Weights of a small transformer language model.
Size: 10 layers, vocabulary 32768, 96.7M parameters.
Architecture: learned positions, no biases in attention or MLP.
Training: 768M tokens, 11713 steps.
MLP neurons of a small language model. Each row is named by its layer, matrix (up: input weights) and neuron, and shows model dimensions 304-559. Each number is 500 + 25 x the weight over its row's rms, rounded and kept within 0 to 999. Numbers have three digits each.
After each neuron's rows, "fires on" lists the tokens most often at its 100 highest values on Wikipedia text that the model never trained on. A number after a token or word is its count.

L6.up675:487534503506528500519505498444485538420503474516512492516519524503514479475534476513500514535449489470489492508524504442494498529530494461508500493488542482461529512498520475467477523469447482527495461485479482542448502485527559513489471453493481481479493549538518497507478499505465544526475506507463498536518528524512485452496514505494473460527528515514482482496468531480508473523517492476534529506512576510503515515498503484521512514543528506529533483553505523484525492525494504471511520528462479526494526516471545525538495489495512521523471511461493516502530507502521496526495529550465522476484493453499522520538496498480484488517472519480492488503517516441479529509483489432520518520555465493512474503448568492537517478499543450506475531492522471452485487527491493
fires on: "1" 29, "-" 14, "ew" 8, "ed" 8

L6.up542:488476533528489495547534467474494486497506480475484496480502487475513496499460559518463500502492544548471510496532508451488520458492530489524488515464491507537517506534518509507507470547508493483516518512499483499512509507498491453476470502497486491517546456493492545516496480496512539495530479483466530526533498527569494487475488494460450446499521490467515467465483501438531518479517451498499475523510505456508480500483524533484493464502504490471476485490501542523551516486485484499532468502507496513493497512496489496477515444470481528505494483511478532529456503502482550497494561469522511492506498479471476465472504515534507532523525478522507568489541522472532478512499528524514482456537501474534478527494490508510544489496532499459477507495479486543510495444499510
fires on: " a" 24, "s" 19, " |" 15, " his" 12, " the" 10, " that" 7

L6.up1323:485497472450535512529519524528482523520562506490529496482515504524513492509490526496518520549507475492515526475535497492502552540505530481521522491533478420525545529504539540547514476506502537480512511521521528539467510524509517536470477519511519527469505512490448495487507479539477479538509526466467501485493521507506517482478544494451503490501522526539524485501477501501491478486474468536493487493537472476505505489490500479506528489480527510509516477520520485495555500502503480506498496488558495530516475503489515522445461518470490499550491505520526493480484472476494498525500496502501531496532498512490493482505468531499483495525475470533520512523477530533483494527498475552525522489482455442522470506506508519450536496499549472469546507478515523488506506484490472
fires on: "'" 49, "-" 16, "s" 10, " his" 5

L6.up1912:527489481497480526476533472451519487493504509502492486480505444522505521531488464539496504477523509494503484498509483493492495486544519467492523478498484515487499511517474495506462548467532502523507460480459454466456469516463472493501481470502517482517522534507501538521526483522499533514474484562483516546511511504502493480496517476526486477501538500482537504519529501526490476529550492506522510488464515520524497472479462459469478518495470495479479499494468481488502467505541478525525499486523474505490509522455499529524447511474478531545516527516490480465479475483511490490489478497456513512499511448484514490460505495493462484486524532487467483449448476518482539485466481460527507498477542496485516508522453499482541500452507541527542476467482539490481512495459518
fires on: "-" 32, "0" 21, " Hindu" 7, "8" 5, "5" 5, " Japanese" 4

L6.up1092:552467497491554537501489502476535499520495476448502502513501516490486485487518538529496495504518509538551490488516492506481532505459477471499526510467480498482547488498485497458479458511510441500458512534510516475522499480500487505534472452520485533494456484483497530528514461493493487473527486529475523493505520507511510512511481534497478515484474497500490474539514511475492518483502509529513541573515491492476510543500530492527503471564465538487446509540530507490534506504508510534522541498472476474503481489538486504511504474464473525474460518483519503476504487546487471496485520520499479454511497483489473495500500457476488501504490480503500508507461520559487473576446497532504490543529462509483542493517506539519502530482529474547508509466484511518491510473460471
fires on: "-" 46, "1" 7, "'" 6, " A" 5, " of" 5, " H" 4

L6.up1276:558511469497524498481484477524528501496494502532530481486505493518481495480492493537469497504474504487524495465499458571542464488509463494489508501479468463486509487451473485513500464524489519458496461535532506501487504574553486448444488482448486440497482501519522511502552510532507493489496486476534541479502497527507469513522485480502502489480491521529521528500480485509487531530468505492473527508514470524527479528476526482497452474504466530513529499491488531491474501510528482534520507533528507492480476538489480539537504484500509531509500521492463497512507527511486508476514486541484510547490486512492543529499457506508543534532477498512500466496467514506502488474543520510504502513520490525469509542502463530482528510486477423490498485532475508434487490456489490
fires on: " and" 23, "'" 13, " that" 11, " or" 4, " described" 4, " the" 4

L6.up3009:508489482506515532529503487462480528480484477519521515491492449483514502515486481535493509462523504526494480479495493533514486532478489507506497480540469493530502466520473471507519518505538488487496510498460514459512512535492463470509514504489535500507472532511464496479488515481467520468479490492490464509487508506524515465479491551496501451498515521501485534503479488507503473494524481466539516547500497452501506520507494488509548492506563481492489509490482512491502542498569484477515505512490479542499526509478478483518471472480516487516444502488478474529493490475489588496480480511504481514530495498513515485513542531476519549532511528522535498503514518479533488507534521500527516505491475476518498487529510554479501523487496478492512505496488456536517501461502505
fires on: "," 41, " the" 12, " which" 8, " with" 6, ";" 5

L6.up808:518500494440521496484485521523446513509534500513526485506522517517481523492469489491499483516530529492520424482496521479505519506474477493513495499506546471469552482451458497530459522498470468462524508513507523491470465507483536495524524491501510469496473522503485466471472521517509439533479507526502524493514499521487479502496493479514542482509505465533457486509532519455512490529487488518534500563457481481508507523520540497460458509544538518537553482505541459505520530468484501490518438486473470516496460543535518482517492461511499521488523497516500521492516518503477506501508495472518501484467517524475492513511490527503475490530472477494498512510495466489500496510519492470484524512500524549485494527474526513523472450496531518529491494531445497500495460543552485
fires on: " on" 23, " for" 16, " he" 6, " over" 6

L6.up2093:529489549489496482491488514543483479482498524481525502489552503511499462480541507519536513514521502492542564519529517472530526511530473471521492504504495497505511469558497470488484527550457506534487499504534518491484499503490525505484538436469516503480491526500504481510479503519476528519506487456493523481489488512480494497511511462545500506493518501497508490510529562516523508497428479458502532490441483474519532483510479531496476474520456522513495553523489531507500472453527495503473492521524445489524440479521503509500509450485486456466458497475519528485526483525501512463520476519500551510470500488487532462480445492472477491541456513475484531482549507450507511578463465472495511507493503505525468515494487499481506459501499506494472537498534500533514519495492460
fires on: "8" 15, "4" 13, "-" 10, "–" 8, "7" 5

L6.up1488:551485510484492507486539496507461506429546487528495520531467505499469509482510461455537512492500516510505492488517490477486510450497510479491476493521521498502481528514486435499548476497470478501535530490510456460498471505538483508493534505485536472521491507465538540524537497502485502522519510505550517503495476465487504517525503504454492505521515457498512485493490482537489438501473478478492497515508455493474508474537526493530503497492558505537480475522514512529540509542546515486541516507556502478465490473468512519465482481522478472471505461509495518564496530493536498516499469544508524438495475466517489518502485499505528478479506474505508492524478507531495504485529450531562497527520495485505481468456514476525484491512542491468528472463467545507505470459506508
fires on: " M" 23, " G" 10, " P" 9, " m" 6, ":" 4

L6.up546:499523510514509472483462522476519474516506492411501480517440482479486477541496529491454542499513484514509492501541487507505485473504452438499515488542488498488504507506541535439544523507501494527492504522495509469484498519476525495508456550442522508520517524487495521447531508484502483494523483519508526491518463490530474461536450535516504500515510484512497538500518525467468492467496510448465483469496504515532525503545480507483508482481506504468520490454521473554510505474492560520550506509538514529468519513464484525523493464516549498540506457520496516485489527538475501509484496549507515480498476503501474493488540450542528484513547517474498487545497490475503486525508490536487491508476502488507470508514525464479496528517504512480512510497529472484463476524478519
fires on: "\n" 31, " (" 29, " in" 5, "," 4

L6.up1361:511520485534506499534483542477509473547528528482542475498488502546467494495478522514500515551499522471519508508484486477516505487488494496511474542474511466446521476514506491471472509471480542473529448475491460507478537528539488511500545533485510487502501484522497487527524511514471483481433501510490482500523498485530537516494472501492450491520448508524491468508456536487495459460489487492493530501467493476501456504502490524456495498519526489529511454492542436488481494476504481519496504482494500529510456508486477484524514469484522516503507483522500511502549491492500548486464501481450490503455467461501473493508510468499525496529503538499519495432507487524470493511512502500469481499472499527462478486527491508489478491518486506516520497475464486501501535502505499
fires on: " of" 23, " by" 12, "2" 12, ":" 5, " is" 4

L6.up1366:516515501475502486544493468517513524503485490560487494510547558510504483509517481521538485451516535475491501468514481492471537517494455491528515503517463470502533484506563484531520500463424468516479513511499522511477426468487544505523499466472519499492562537481498468486504495523504494508505535495512487548493471435475472484522524481493504514503489500520510504503474521473524469550515483489502509494456496506508508501551463533497463540496512514502503479480493501497485518517501514495522525472533499482517512488493506518489492483490480549503527471503515479529457519538539529513508519517503499485529529491520480476498477494461517490480504531489543473457504508485502506496485517469500452539508529444456459445497522479468472483464512501544486551456506481503524513470453535
fires on: "-" 45, "ern" 9, "." 6

L6.up501:480505501526492501534447492489521506494494495478537467480530498517535512456534477487538512535527477498490541471483486501516481474533529491554501505502453488536559517521526518518497468474517444466513503514505498546524462517435517545447475509466505528492511452492483483467491470500495532495483493495488530513500500516544493529502515487479521498499507512549562501475526490495501538457539445478494480490495498508494506486477492524514511524490513507522524536510531493503506554482525518548489540446481514498507532510465520471505461458481492523499487537521491494483485482471532480470507492516506489503476501498516490505477501511493508498506493499554494525509521461575474538486520488515499465498486491500507512516524490417505496508468496505460523500529528556504509507446492525
fires on: "'" 18, "s" 17, "/" 15, " the" 9

L6.up1916:478537449536522518476460511532543516508505506543542509527480475482558512528514516481535542472528542533444511512467503543507548475525486527493525518514470500522473503543478515534520479429493510490458489479507461450485461498512496481499489502533506520489483504468537578477498509501503514507480521505484477498516496471501530514501487546462538510477513507436488514510491499480483546493491486462482478488490502514502495519537500518477498520524516487455536489518495467493525536498464488497508460522535519498491495529497528466487485519455546487530498492485524501486483536445554513477525515508518533525505520517505527515454471484491486511505526495521487505493503465467456485493507443491529482517507537506516479500542479528502516488497485510520520486490471523513485513499526485
fires on: "-" 29, " |" 24, "0" 5, " per" 4, " were" 4

L6.up2745:538495472476524485492511501463513521522502519483485511469506494513500477483481553489510454471504486520455478523529498500533489508462455505479490536465492520464545463425530531508509492506492504467514522498544490489523538498488473520462473536463479486494476517525541470504501549506495541491466502535530481524478524524481499500506470516486493496522490445493488505482471479466512553508488517494513489492518489504469508514499467511498512459476529557510477477500518507467500466473512450522476506455488489524484515516510466514503519518468498498510504524487494504506493478484465500520476481486548515521515490513483507568511453519540490489537505527469500498516530513499522478514489490509509498446469543507473504511515465521527486499520550497501490496538472489494518497492454519
fires on: " in" 31, " the" 15, " of" 5, " that" 4

L6.up266:521515488524462486546500481490504474507426487492522522498493490512515493486514496515462496476518519480516525508529520454487517481497499489465503485537476489461465532513544542520486485521485525497529523486468463533495484497539506452547476451489481513577493495475494500526539521484452482490446486503481439534531501503502472498524500479506522487506502476464508461506527530524469498500471490488466496473485456501516493527520525493459498471530550495516507461505566484491519509517487468452540517488457522503526525556470475511475497479455501490478486515499510473501481510502526482475512541526443477520523482508503516460509513509461485496500531493506469522475453467534520543506498519542455528498550502500491502518438488479484474468499492496531538501519485509504536524491523504
fires on: "\n" 20, " of" 13, "-" 8, ":" 7, " side" 6, " Website" 5

L6.up2079:529501502493501535467550482516456483502536455510443521486500519500499513477500547497507478505530536507539523498527510497497511508501522457488531488473548512480513475508520501468484539543459473506501515523518472498507567504469502534489487501507515478475454517543529517491482505513537466474548466543494485505460501546546486499527516484512515555488521521533447486523499529488478531540581451500486514501514471483493505521520517475532499503456500478457494499494486466538508515463531475451516480496491456520500520558501513488476478565481520518486480504540498476503515528502499568521511520475504473545487515482525524494502533465515513490482463499485509487509527514547517497487479484529506510540551463502503497507485494500505508521473476475522511493477466456514529487526489444
fires on: " A" 26, " H" 22, " J" 11, " a" 8, " B" 7, "H" 6

L6.up1515:496460514539450504494469522444453482490522479535527554471512484511477504494492492486523526471507523447501490479495509480495539510507500495489509531510483507505511460496472515501489456509451498548490502479458493489501511471518535465501495491501513553501498530499498502469488482505508501498497526513534497508500492454474524482520513566542530516516529477493494511484507462480484511527496542519478499494465476505523529489535509517514573495482534503528480446525487487491532507481520515508526497481534507514462527491468473547507514524477507462467515508557540499491518465564490529497500517525519508490525496522481539464515539494504514502544530492515536498506480518489461485530471469500491515536507480531499510506498471467495503511489481464490467505477540454478547532496492448
fires on: "," 28, " and" 10, " area" 4, " district" 4, " D" 4

L6.up1342:507480516480512447498506504498495501518536486477524461494534481485518463526468486463542522533492515516531476507503482452508500512497526456519479523499514502485540489491511472489476564532493534459483525504479527480538519476485487489520515507497483485449529534492494527466524508529458507551516542545512488570489488522475477496549520479477521515506485557471522528497475516561532486480476490519563528531456488520521568493487495553486503532490485506438502464450455458525530489477506521472545498521475474499492507460506515510532504464507470484481468435467503540471491484523518540539543523492549519486503480522520554495496500514561512499473487508490492507481494499479484452511518520498527490533472462518510502462446517498490449489509518471501509526539483538462524541464530470
fires on: "S" 26, "s" 19, " as" 16, "-" 11, "–" 5

L6.up1111:503466505552536498491519493521493500506502450479540505500500514513510519563503484450521521485530545497533503522487552512523502515468483524507512493504477449507522465518506510470522476502502475462479560495459459494462520537518493482485489508493502498493502526496544483506501550485474482528457466555487499447470493509513458504517483508511551504484473520534478492532445459518473541480567490542467519499533506497531531504495505484542508528502533538455493475457503532512512513519517565492467472493512475494517519519514485490503468503474527523495478491465465507479492529477516482511500490477545471540460449515505482470514554484488525478498498498486471471525515493497532492484479516484491485495505515501506499514500514484469479489458462511541537498511567485519535503548486496
fires on: " (" 17, "–" 13, " on" 9, ";" 8, "born" 8, "," 7

L6.up2734:529548508488483500503513515491486493533530475506515523472525493479457471501502499504524516501519473504518485457533478499537509537535535488458550479490512509491471526508529508483483515485487503472490510505494465453479494485492519503483500561505482476515509474487487505488521480518474475474505531459508437503463469478494488512461530490482491552511522478515487556507497521507455535473500452499516484465476432529528504488488504524501535444492522485497457549542476510466506514529506517474509494457525479510460527505515484495521485496513457487465480485542529497481464490511503515536465510508479495518500480491494505496525469482531489512496492540470504478519534528459498526508469501496492468517500479479468507479515483514494468500546484504505502515461521472487518493526446492
fires on: " and" 35, "," 16, " as" 5, " in" 5, " with" 4